config = dict(
    num_key_value_heads=8,
    norm_place='pre',
    qk_norm=False,
    attn_scale=0.177,
    bias='all',
    tie_word_embeddings=True,
    parallel_block=False,
    final_lr_fraction=0.0,
    max_steps=8204,
)
MLP neurons of a small language model. Each row is named by its layer, matrix (up: input weights) and neuron, and shows model dimensions 16-143. Each number is 128 + 24 x the weight over its row's rms, rounded and kept within 0 to 255. Numbers have three digits each.
After each neuron's rows, "fires after" lists the tokens most often just before its 100 highest values on Wikipedia text that the model never trained on.

L7.up818:119147156118135146172129162127138136098170125122136134133130126122091150145110131131126150108106096147114118112128086146125133068157110133119125092094155159077130131109116117128128159116104119092151116125130124190099146095158144115169117151166121119143097086157145143139115129165169198134126128125116110116126124126142120115124116134117146113106152136108105106099137120140104173139110
fires after: "New ", "B", "Sub", "(", "Bost", "@"

L7.up226:113148155139143134116098110182084091102143109166164155145076159133138138127121164139125149133101134107144149109105142143175151100121127168134144119152127129175141130059128121137086125096124142110128133101097146127109108119140120098102091122122078138107120125169078124135150152093140172118144131086150104113113123074097152126122156140112142165124102122147137153070135089122129120107168
fires after: "b", "B", "r", "ar", "R"

L2.up431:185132113163122095139129121164122140149105112138120100179157139161142149178123140189124096133140162110129138104150133137133149168091148159142129147132121137114110133124119148129123107073168083133129179111096178139146135147103128106159140182146122122153119132099111143130105105106087121136161112156138108134105126145122096113093155123115155122141147052104163119127108110108164102118086
fires after: "\n", "\n\n"

L7.up308:108108155086151122131156136106133132125097162137108136141129096121117151126113122158152122108148126150109143130128126116142116086160117068122106161100141169108105118126144129142142141145092111118153124114131087173139116134117163138168142141121083154200118118114132139082115113137115109097107116157141119118145101174126159085091142122104146149156126144110158164135163154131156117150141
fires after: ", ", "in ", "199", "St", "195"

L4.up145:113120110124138115066169121151118177115147127137133117079137162120135117138081152118096160161149114086128135131121146134119168135175096165131114128146137149164126113112103122117153144157136114150109138115110187137157146142137114123085120145134065160084150143127110129140108120120100112153090127111112113101131086146131128113104095135098128110134120103142167097116128158134143138180148
fires after: "the ", "'", "T", "Wh", "N"

L4.up762:162103130145099145117111127136130122102152127120130136120119103126130110141073102107142119087177105099140137134105111118135141151130166138113115187129108141088148154120122108162123135113179156104149106147087157102117117152152113110117099133135146113170116115091071144156124128167090095159095125126112120133148142125134115138131109145169144138129157120141137093150149143127089178159159
fires after: "the ", "a ", "The ", "his ", "| ", "was "

L4.up61:170154149090127130135144158103172141123141096145122104154115085123148137144150140136176152161144122114146129138151160141141091175103123113120130165148147119069116148096140102113119128169112136125156107126132130110154098083097106151090167196136132093134138106109140103139170144098132132102122104123136138105126140106081108132115140128142091109133135071146103097180130158093152110111112
fires after: "was ", "as ", "be ", "been ", "is ", "in"

L4.up699:121102182124130144128128160160116149110124158113099112134140111110148152128168157105117140146121072110094147115167084134173103105113140101147135133152119123125114087130093135090121158132135206129115107109122175179149157113138123139135094142143082141120108090140132137150134121095143151082110113148143147156117114083093131110147111175141156119119133131083102109124144116097118132126139
fires after: "B", "Br", "V", "N", "b", "m"

L2.up891:079123142126130095141084133128142101100136094114114119140131118110112139121128102158118126163097114131134112134137098126174122146123088140090161162138122112173100122180200079148130106121135115134157129147159144118119126101129138122124088105105091108146113166128093166128126124122109107120169136180120148152153156159094139185113110114176143176130173126065152165106097094152117133137162
fires after: "\n", "| ", "\" "

L7.up418:135167160132175152146140099114106150101122161164124148084104150162106126137116099089132146114107124153088144133171148117150124109140133146118115157108146137142125147100122128137122103159152129166083133122090113114114093102088126126153150113143153147105135151116141143141151119138070132089160078118121126126149136142120121094129135105123141144123174106140138127119126120108096132090122
fires after: "con", "Con", "Pro", "in", "pro"

L4.up486:145146164150120151169136154127126111136105147150135131123165120066141102154140133129102134114156132141133164115150140153100129111139069113129158140127113091094122153162126156076122139166094120129121128169193105171119130093108140114136096132123121135148104115141152085113094106146139132160160070087133135108146182101102116133093113123090067121094114120089118091152180142130138102132120
fires after: "Az", "S", "-", "\\", "C"

L4.up993:154148159126106140133123107159121154106124125139142125128115119102189159128110064110117165136175095165125154136154120145133125158125164149156147123135135118139159136102143118109097154086140095065157144113131112157142119142110127135140137136120114145145107115130120145128129111152089176149096149144142121130088124081118107111130116109074126136119069141159132092163113129170139125129117
fires after: "the ", "The ", "in ", "("

L4.up664:177090137135153143096124098084124133097122111158119120071127148152172149117109121112146094135107149141147141104100146098151141103161135148149160107133112130165178121122126162109111094147100155079083164129106135151110131092082134150135122107125110136094087103136127122165120089088119142112089119140095141117155101106139144168101126124117158120167155116159139107098144116173092133117127
fires after: "'", "his ", "s "

L3.up373:122098137106124091145126135165099100130126146111155139079178138135135127165090138086101161124133146058128123150142115155140126102113169174107150139158141109170097083117153145124108126152170082105155156130106092188101128117131089143112129149091135133138132134128103151144091112179127141159103146128169102131132106099138119128141114168081134116110100143134101133107126168132108133091100
fires after: "the ", "e", "The "

L7.up388:128149089134146143132113198118133142083174153130102102164123118120141121113097139123127156121138133102129123125109129114137141161134119162116078122111083142122105145123096101152160141143090179096174119108156057170081099105164154105115095145145093130140125147144168153195158140122156162121134158151126114129110123117098110107130143161119157148118160125108121132122140138125109127113131
fires after: "B", "ab", "Ab", "Br", "b", "Bar"

L2.up160:148159134111126157170099102157142147110120130120129142130114174137144127144097083166074114101130110134116128115135180131125108151128114138105141099158157119158096132126107116111112136148172130136119088139121123141130153166119115124104098112084126107123092137123183114114147111148117157095141157131113111150106093146198110148113139121107137138092132145113083121180118168104147143105099
fires after: "\n", ")", ";"

L9.up766:127132152133127118143183113119088162115127109162167165102167140132123143111167095131116134090091133176135133089111131141136117155121114107129129096162085142140125126163094125094152172135119128084168074100125140137131175144165098085093104153121163153110141117140162136107096093056139179140094110155165132143142137119157144127149155145132120124127088141136139085134107117127127108129090
fires after: "m", "b", "Med", "p", "r"

L4.up654:139074173116102103124143132101102123127141123115106119123147135090118146119135138102112180083153093140158112154123109139163163137117140153114144144148117112070152106148142118078158138142088101129187116128145136136080148135137129190151134119164113126102130113121139119144158159122165120138128136099131115137140076100121173128165098105132154141107129105101163151204163130127138105120142
fires after: "Th", "H", ".", "==", "th"

L4.up638:097122157129077128104133109095117127126153164149131107137139129120144141112120117160135118140111109087148069109160154125128120145166089139129155185115126131106146152141141098109101121132148181126132150082095130172149163134103142122139103138139163170131109117115138148122108124134125179146139118117140124133128121117095114137088142077157094128115175130130119122137101119136134093106117
fires after: "the ", "The ", "S", "R", "h", "Ad"

L4.up757:128076130132141107121097139091103098116102094143109117161131116135140129147150139097156120141184131122096136075114157118128123190120055119136135123098111098096142161112119131143119076129121111111126110172143158110144156134113157128146137133148116149095138111085183135150141139124123160181112119119120083150110130153181107130142091104108113139104110107170161136165109158146118135153112
fires after: "was ", "is ", "as ", "n", "% ", "As "

L9.up614:108147138147123129118135120118164125104145092116110105088108150099117124137104152153133142159142162129117132125158107188180128149147147121130107121128131129125122147149116148118149141173120144118149127131135108120155124137087168109124098176123102150156093116102149122086104098180068113098154084149165126117121153135144164145129144094157086104108094159137124125112081089155107122086109
fires after: "–", ".", "| ", "H", ": ", ") "

L9.up620:184158107149112156104169130124156122103139086141081154138088146109135158151120102105160128169124137123142129127113150083131156130120120137156093109083160148154103183155142170147130090136119123152115123154099137158193133117159182139116099105121127124091147136123137082104110115107118115106093131145139134117159118099121134139119106119165128169164109123095143153130086096129139140150109
fires after: "| ", ") ", "; ", "("

L4.up876:125118141144127107125081129138114103136099136169070144140113143131120124159120118145140100127085110119132144098142135143159142123169127116129104124138110107124133128130110125133127168124125146088137159149092157166047128112091098143136116082189131151144088113105107121099121130192140142129089182157136123127141151152144123147156130118129134146150135099127140109128100166112141104142121
fires after: "| ", ".", "P"

L3.up78:120101154164180121103183106104161148131147129137095157128137129107127098126076110103116160167133143117148110104142154140143191154093179126097164133135128095115114151103121154118146107115138130144089089129126138156114145152097121121145148118102127137137092144144141143120145155163139153145132102145091123174098112117101130110147091141100066162143112111088145100154119152146142093156141
fires after: "| ", ". ", "\n", "\n\n"

L4.up66:143123116148192139134138134157103140109199122171123141136142116077125126136127131134129116133148124093123131145141134108122119136138134095156118175128116138109138115140115124130112120139157132148150102130114139131136144157141139106125118112107114128134126116119165162137156136101095107159082125100138093175134143101126102143142119088089103086146133101160160088132171167133146135106138
fires after: "was ", "ach", "="

L9.up912:150110103139131110110095120082115105126157137118078139095088105138115099138150111104127121168136112124128137138114139152160130080122162143145110138089093138135130162108123127130131128116113127130138106115134065095119141111088176168087119148101152107128083175162147165140151139157122140117111130114169099133106136126107122097153111101177137125104079143132156094129135105121102159163114
fires after: ") ", "| ", "Win ", "unning "

L2.up247:157161128106145151133120120164116119141148103136090160102104133115132158125097088120123166149173141162125112152112117119122113151125145127070101135113132106113116124127139103133124156105132117107085123147076097099106101122157117114122129163106099127134150113118148105128119160186083160125113076133112142162145107136098145103152094114152100142151098120096113136171153144167152133120138
fires after: ", ", "in ", ": ", "| ", "the ", "("

L3.up442:110130116112079135125100153143132088085155127092126165156090162128129117136151123114143122134143164097095139114108148142131135098094122120100111129156159090084129154094119142118102114140100177132089119163117119150153126124160103078092134119149149100115165119123110162105114108105129139130110098076159142137151116156105143102171165084149097132139137141147120148116169143140198147099152
fires after: "| ", ". ", "\n", "- ", "\n\n", "non"

L4.up515:100135143096109074113170148139134119146130129089128135119151167185140165172125162115166133119124065110083130158133108121113120150129142131125093149143116144135125126089116132124127125153123172091141177078096125137127121121096149139105124103095160138122133131100135120083098104153104119148065105100114118118074117154138142095119171141112135103173124129107131093109117145096144110119127
fires after: "the ", "The ", "Pro", "pro"

L7.up958:136135163113123120119106135107106122123133131176106160123115136107149121117145138154118120149135099099179166153124158100094142141116151120131161098128156167151133097167132106093136147122120188157146153095157128101119079173148128100102119167140153116152126114152126141148116131119160146135128159080138120085174113104112113101121146123090177118094079100139123078118125137154125133117101
fires after: "J", "V", "T", "qu", "R", "A"

L9.up42:128127144115154178130159125169146108114149121176126171135128161102125167105130116127119153123102131142067119116116145116129110105122117131171137105118122083116102137129113083100099120135100171129145103119104114153125123187115127115117126167134115136077165152138107157148098110136160150177154124146127156118098109069151134085128133152131138140128120137078108098133147067165128130167117
fires after: "b", "m", "M", "B"

L4.up720:139125151116126166101108134199073121108134117152127146079137112140129183160122107146171133128091147142093133153119147121145182163108127151101141126113155115128106173130127105120157126139114116108140163123121125181142083149121131088173162155139086122111077119113105103119119103095110120116180123152144147113148120132090103132141073161162119143144137084141118096142137073118130105144167
fires after: "| ", "In ", "in ", ": ", "K"

L9.up967:109095136124106152137092102137145096090147071120176119137108124144118135092123153119145148124062123174129121107135140145187144113123149121124131136110127112110155132139128150104140132080131087111110155103120118126154153154105137105143139104134142140116151071153144070105126121106123163136131140133105149143126183145090100110135145150146118136148126127135162111152130171140160074109141
fires after: "| ", "-", ".", "–"

L4.up154:187108129136125162128129148116128092132086105138081128153135070158149110135183118105120115123156140166112123104147182166105154137163147165124106144114097137125109144089121162128126127128116138121159122104134106125090140156137115151142091112106150114113119120125141148128124123127116090134148110169155128101088096165133143135134092159108117122117116148142129126164124162112146123128073
fires after: "| ", "\n", "- ", ", ", "\n\n", "Year "

L7.up53:122117150128116113139120131124152127130163136088105092099083123122115142123109160150111191118144139142110136142066097152162113095118167144089139086101129136132127156085108140143104111131140111142126114093183133127122150122130118147150125102159116130077146140093082155184133137158124171139157171089138127119088102091137145110126077191146146140097131152084084123128118116106129081145096
fires after: "El", "dis", "ur", "el", "al", "ul"

L9.up342:159160132132126118128116131094124116127158139117105128130099156084152099127131115139134130170131136138099126142124143124125136138120151153088101113126135156097123097142127104161102131155157168110150112153143133100148126088108139121093157109120108112090110134143164180130110101161107097145151128128158110135092110154115157130127090123114070098181118126106124128098178158134136160133104
fires after: "| ", "re", "/ ", "@"

L2.up913:120111130129135120102097119117185069112147137143115111134107118098099143119088117128119176151131112117139133110158131156117091162134107122094171099145146123117124097132128177108145143133111112143124108129130109138089110120115112120100130081165170144164095146163132108114154130149153150122164138134118091132132137143138135158188160087132109079168117148122131161173104101132141148107157
fires after: "| ", "(", "R", ". ", "F"

L3.up579:143114142136170106131143151101180115109128120121143129100161147145094083175172088126117154119111174160117097104113151112172132151086120107130126122142107118128121130155138133091138125120144113091121155125146157120103122105116109124161127136135100155111101100119117112154143144124156127122179091120100117167102103132122086166083105129143088137119117079110151095148133140111135139150165
fires after: "| ", "the ", "a "

L4.up629:121139190160142122167135120108134179142148154109131156144134154155154163130155170144162134119126124130104160114111117110159169103148147064109152117133109110107138117133089100099151091154148114103095125115112124126110103119116121117145096111160149144151124132129144105155091140100107132178082134125110078089123188167126133120149134167142133098127120137124119119111094146100112141132110
fires after: "c", "mar", "pl", "t", "d", "electr"

L7.up242:144078107155125147108147167135114082122141147137068138100117115119074136172099086126157109096121146124111125127191146132171097120134141104105092141148151161152111158158151115086130119147176117138131104103128140142135168074149143135156120121118159103138175105093133153125162162136096120090142113129143116151097125132144134084111121114124158129124096078125116100101125112119143140123154
fires after: "in", "In", "di", "coun", "con", "it"

L3.up404:137131106145127113142162119093121105090132098171120127111142140178134148137126133101182139130113112108103115122116118139181121078157123094157112153154181085177142101168124114088114115141162128153136136119123128139136108125171126078121164144118093079103169114123133108155089164133131111149174111121127151105104063126091082099134097131100125091105130165123088107172144114113136101096112
fires after: "| ", "\\", "al", "in"

L7.up664:139109145114119113128110094168141121071170116083129093116093138125134123147126121137141118115138111169157138108121113125143160101101129141117095140124104130125136097142158146170101105146135109159089083148130116117188159126138123115146110128124111151120173157127138137132146147133136115124124133114143129152136095136129136122153140130110188117157098077112128161156128159112166132095112
fires after: ", ", ". ", "\n\n", "in ", "According "

L7.up900:107116102155059088111098154104099152117167094103138144128118142135125157094140115121109123125158094095091167132119130135157080122132094140130164180146173134127157097147171081138091137118110135113113153100085095152093100167079147140134126135124112103151086153138122169122140146120161178172096150146112125113194137135124130114116170134152151131115095122156137114093130148130121109121165
fires after: "T", "t", "D", "st", "Car"

L7.up934:112113120133167112146096076101143120071150120122135137152128144129155132158163089127100122138155092114118133144120118129107128163146114174108097085126110121154162137125142122169128130108079151140107094163120136112150111113117139096111116177131158169140054097135140144109147128173127119154157122113116149137110119074158162150112146058133178147146079113109102155110134154132128085149113
fires after: " ", "\n", "0 ", ") ", "–"

L4.up435:152132199152146142138141154106132083142111103187091138116091147137142145143149115132133102121175131180096096079105137133149136147173109128116139147129105150150121143098123120126153161124133127151114156098121119131090090156102135160142139106112129124095093131144128123133132090168114140139111086085111127086189146121129163118117139136138158133161079095120132146138097113146171084108124
fires after: ".", "| ", "b", "C", "; ", "c"

L7.up485:153122110113095155148153137129112154093114131182131133092119119121091100135173121075109164119110106166082170117130142119103144156107154128162181102116164132111138107105153171166125155101101152133110124146114170138177104134075105144181122091147129132140151116090148123116164105129139138132103127115131133156121180132106123113118143126090128115101123141103105084148107126106159113116122
fires after: "C", "-", "L", "A", "5"

L4.up166:166097129097107110124125156161109116106149127144129152078136126085103154158111129129107141153143126159116111129138133106111127126093148095147145157143131128052101119116134151134147125139115133149117144156133109149141088125141119163121148128149112128156138124104119077103147126136109150163140113127131154213095086113109119104152155116123150129133075172063135121150159131109130155097116
fires after: "in ", "In ", "201", ", "

L3.up286:152103118143127115154133111133077151135138110138118131159087168153127130137121118137168109113146119110142100118121171180116140096107101121095123119178102086140136106134116119087075169161129129146133110136149125154157165152097126153117120145091126130137134115121155187127108127151039152125142136135159163123105128147128099107179128144144137129114160121101132114139117136111155141140118
fires after: "such ", "known ", "(", ": ", "similar "

L9.up916:141153157097134122173117137173163136098094104152116159119097146117127178093087143090130108131163122104134134147147115110139141135152095098146133156109115116159162150136167108122089148133151114129138153174147149112108175123121125103121127143123142107158169135115133116116128152170146120163086115141131135116155106144130135148078116138085114114116120157102139096102101135160113136138134
fires after: "| ", "the ", "(", "Con", "World ", "22 "

L7.up399:119146110152120168121168164099147141090117136163154126164140097123149171134127094104121167184126106126128159122124088135133113106119126121121067141139132156140119132108112108129128116124116113147181106120121171127136103116142121131075132136170159144095113086080117086122113146117153157149113131095145073151139149088142164163130137168156105138144100105098106116112127134186129141097096
fires after: "p", "ad", "ach", "b", "fl", "hab"

L4.up714:130107087149130123138108121125101121133123073108153132121080128137067155144133132158149119112125127144098062153109121129138122126103119173173173128175096132116152070124079137136180119136113156122135157124160111159090142156144163117112136124175114111124104146155115106142077123124139143168105142137136141086135143159108152086100128148140135078148123115155154123167162134124162141114133
fires after: ".", "y", "S", "G", "| ", "-"

L4.up852:145127117090109106110136152145130099143110127113155111131136093124141137155118181124136132100153124148114095134114148139152175129121166140108129142094159082159134133072167143152143109157113084144143117113116093113107121158101108126157156130143113132117136127120140102088090146167118116123114117137151117096094130139148122133140127152130135105127121153114102118126172113154126084138100
fires after: "-", ", ", ".", "on ", "\n\n", "in "

L2.up195:147108094145125145156162128115136179140105157128137149146113155148105109148110160164160111146125163093143154080122173128174130163085116058152108147168114129112144124135134087174121121103150125129108130134076149163146106103120144128101100088127149119147136113109141111142171090115129136087100130136113131162137167123133133119149150189098159139151134148114133140138168109109156143160085
fires after: "\n", "\n\n", ": ", "9", "the "

L3.up47:109113181139154169183135128109153090105131157111137155095121108118148106156143133163177128131145160094130128120149136145125142127133164120074107128143104126097140160141139093111093115092119073147101167132167133146097165127124131108106133148142162162126102131132184151122124100141092133143156145142132110151110166143118146130119144135156139155148119126105104134158155150104161141132098
fires after: "such ", "well ", "ted ", "it", "known "

L4.up386:139096122097103095146133106117108110157126106151138127183141102112138096143117142144134113117149130146149100134165131125094081127147117096136202122120128147122146140131155113062123165149112139159131166153214118153121175117130135176118162114137122125138172111146133135143160112115120102170147118131094127114108093136124109123135154122151137131112137094110140137174112144093124154143093
fires after: "was ", "is ", "were ", "considered "

L4.up329:160139159148140141082118129139126128163091083172145074141098140148147092134139151131097104100129137124117178087133149099103155113149113127132140123137094123136097153112133101130116097119111117140115120110125102117132085103163157127165097126074137134142153131132147130135099140098131147135115112101103137093123105126139125109120114157184137109123110171102155135123159076165116107080124
fires after: "Mar", "B", "L", "R"

L3.up812:143095079115116118133152145128152133119139142146148138081160131096121127123152146124149114129129107146169099108114116097126106150113153166121098134119138118138138112158140087099118119151104162115166141120145133146110132124153123149176160088150126120101122129174084149173123123150099135139173110155098126084116116095127104098083110124143103107119120095097107137151110117139110125132163
fires after: "'", "the "

L7.up15:104134141089127115097128135108138105086140096202149105127141130094092160157123137143138088103131114167121103150133115100162127132128163116132139195124126099122126142152128146120134110124162160125142096131180134121163100137125098114111088111144144138138107083111121087135098126107121087112127101081137124113086108141128145166112095130180162110116094119133109133133133137133180124133147
fires after: "m", "km", "doc", "s", "aged "

L7.up859:167170165142127143117122149115118149104142156126143124108117149090128118092156120122147090149154097120136109053152099158139137143155122098127128132174168115118133120084142172138139158108145119124137120136116084134135094144089134074124128091132113154150123119144120162109131123166110135138120067118150122126086154157128160105130159152103095111150155077152151080105112151102121161148148
fires after: "Squ", "equ", "F", "f", "qu", "squ"

L2.up343:123136130085134100147157163135112115081133126139109125183120159083067160134122138108127143136115150127107146097100107150149120151151103097135114182148165131098120163133148100134137117110166098140084129134152135126076130137142137107089118122115090125152159151112139158155112122152092142097128151128153123138134159055201112140162124096138158122144129085118122088131144115146163090127129
fires after: "| ", "\n\n", "\n", " "

L2.up768:134114132136123171128114124164098156148145116167150166156122119120118142110152116107106144137083130119151152129137162110101093154157101159114160126183117120145142156124161132176091124109119117159142157093156109143119106088141175091123099131117138108129166120155102121084140097135111130091113152115121133166123130148132129117121137185124098122088122149186086104170089187138191095133114
fires after: "\n", "|", "f", "- ", "le "

L4.up976:136115115114138116109121078117140143149126143108117129091124137144110128152142164096158155132118141147133100115172145120130103126196128165113135146127098124125168090146182094122103111201144124101169163127104104147104155080129127113105152121142138141106099153103094099148175109128147068154112116113101131101124154143092099139090112083092157101112139156148159130130116115169078146133161
fires after: "'", "the ", "U", "Party ", "The "

L4.up359:125161111147150107131119135119176111103091119110136121088175140106106108148087097095152115169151105138135104137121109152139154116117142149099135157073115129101126170115073121150165158113128091144113115145100109151168115121144113097147144139125114116107084127119109096114129135165101096110125102142095103079129133129114090109094092131151133154146138129160186131089136090113155137163144
fires after: "on ", "–", "the ", "in ", "a "

L7.up371:166187141151104124139085115103157126131172090145109087116139136088146133151140142117153083127114130092168141135126117143127148132147167127069135107127158118148151141129097074120163152100133158153160120133114096132119126122136095067157116149107077079126150108131131103156091154156091131164090136161112128142113155148171139121059108127099150146096111130110119092103096117141099177160125
fires after: "F", "f", "T", "W"

L9.up858:140117115130109090124102144088121145094120096156158120114111079151109200121151099146081137098120077093081126142096130144116094093135124129144102129132087148090115118129113095117103100125120143100129119104125130163099107158171146128116114135129124152168120110165106119130088145086149148156118167109129146180100155121110138140097187132141134120129139096078146101097112134124137122147151
fires after: "g", "ind", "t", "st", "Mah"

L3.up928:126134124115134120103127128087097156126092162151132134035140178166123137193197101100140109104147101117083134123129134128136159116107170179083105143126191151103114107097171127160124136162169124135167163103094130119146133122139174122121144129144103149137100171116124121115126117185085111145137122145112118101137124145155157131128116135107133081095101152123117112141122132118113122133072
fires after: "the ", "; ", "The ", "| ", " ", "Title "

L4.up219:150116121115134140155139095113130128084134141129143116110120169137092149171109159095149141112156079119171125144108090116133182109139114143150156166126148124108119105132117110144097106141127107099107148128136106192110108109145126125134102151118132166149151137131085112133103116147133098174133088114121096119136130144111109085137098125076174138140137084135143153128151147120121143141163
fires after: "the ", "end "

L4.up754:148139111113130108124124131112156137172133119115185090159152079140120111132109154132149102131165095117088117149142110161121136098135154126117140087102146132160108163079140130160109129123072168112126121134125121113146102125150139151128083094107120093109107123079115111136122149117123126128102137164150097110155101140136108138079118105149128107117094098109099131109116124162141130120100
fires after: "the ", "201", "202", "-", "The ", "200"

L7.up137:106118157124116115135122107179091137158129139151110141108115097111144132142112112123163140108128170143086154131139093106105129107136126082140123116120097089112121156144140145082173139150128107151179174104140123144125140111117160082129151098175159094056088085123099115152125106123124110128156123153143162138148116082142147127119112140142140165144141134118125101113122132133141130135140
fires after: "^{", "Ak", "k", "Am", "_{", "og"

L7.up14:108090123167124099130113168133119110192125101105094144112127171123096117125103125111112164101135120139147110099129125141159139149122142143104134130146160170128148149086117125113131119087147104123137101105151141104084127122045145097136146127157105107100146130115135135160115123181125146064134148157107087103159123134122144104119112163174149152164164109156142127153101110131143089160140
fires after: "el", "sur", "pre", "E", "per", "El"

L9.up578:132136205116132075117146107093119107176106150115110152124177149138146138087116093110137117081132120121176143140110165159167129114142091100104113064130108126088166164126179136138126138180142114091134121108136125137145137128094138136137149112133121137146105130195078126138152113103120143123108113183095136099149151151131148121136132117135106139137126127110112116158076130112167109144102
fires after: "E", "H", "é", "Sch", "."

L3.up703:174129111123075145096103078092122154092092131131161129154141111158144085127094124110158137141135134173114108114141181175152123150115134135104099156116142114091127141088146119114124157125122132137121127132125142155113141096119122158133145162132088107148103137117105137113088163128149149110128151121111092162114101109149121142104113151110062167155106150097160095142126131115188147124142
fires after: "| ", "the ", "(", ": ", "\""

L4.up311:180141126118152077095124099182093139090128129114127129103137136114161064163100131087135085126136165120107109154105176122091156138118112113109105136116127154114131143164135114116130133144114108115128135166137104138097163135170098091121151107126144160111155138139065099137166077134106135131117135138113100139129132110138132151119092132136118104109168113154148182145116129149143103131152
fires after: "'", "the "

L4.up900:122143140116101110161124181131127119118086172117157141120141166127082149169109114138137148128168110134132139144126099112123140100111093105108166129140093122142127129155135112146122130142136107104099141114123127118135103120132135120145119075148188181136135155149103121122145123106076177159144094119136108145140141191157164148096149105131146122123123097136080120135083174141177134109141
fires after: "the ", "The ", "Post", "art"

L7.up104:148166113136110155121115148134077139089103154164144143122118146131142144119161090113124140143147136100135110126129092127115172168139116107117120129118116109179099145122114140136102140121146157160143118118133131171132072115089121131073086114169124101083132110095160107148119100142118120118132119111140070152163088100120112101173140153111164132114132124135108137149148136119098109117107
fires after: "V", "qu", "bu", "p", "pan", "all"

L3.up376:127105105121123088102149102125129116075132143161143173141115155072107152105099066109143179147115134137098136105139135115138130130100156112115098086149123123136144145097102132145149069127112133084107143115113125164122144120131131092099107138134140053126137151168124111122126116120120109106135129174151093095144154089114134108119136141144113133185106130161131141172142143129130117089098
fires after: "\n\n", "| "

L3.up654:130119145129169087158165143131127131128096114121102116154078124142134123146176126103120147172134132162180153134153197142096135090124103133072102149148155090129119135183136137101151089122098128139126103190148105111104116156128146092142102136155131135141108121115133155120092121148105130129112155139111127170150118163113114167143161139154091170133140107156123141131130163138120122124057
fires after: "No", "\n", "| ", "Succeeded ", "m", "6"

L9.up788:142175130065165101126160120136127119143097128141165128113093081084136127129136126114168140159167140149148134126136153165154108118139127078165105152119147118169103118189153107136137143036148149108116152111098114120134093125139077163124152123104143141134155107150134144120097111131111141125106100135095104159102137165158169138091129131121139151172128138140180083114161112151101092124116
fires after: ", ", "\n\n", "\n", "= "

L4.up586:138139083116100111107166077122118126133116135130158126170142091112130183132113090128134140166107078115145120125113124121119132118102159093136149142129144120097107142133086191123140111164141137114123196149158176140110082145069139131099163101157147090112133143092117139155106127126131106155151114095124092133099102159122121094132132114092134155132129128154145139140141127165125087123146
fires after: "s", "am", "x", "o", "S", "m"

L9.up789:174122147136144134160143099130099148144122110109120123141104116125131119121182135123131118111128133143102106098117133136156133134136088167101092134069146078153163083128125101136120145087183118172152127119113145134154110109123097164138119123151104100141127126140133135195105131119115134143150159138138152153182115168164134127116126142137099109074128117150167119115151131115089112099129
fires after: ", ", ". ", "\n\n", "\n", "Tr"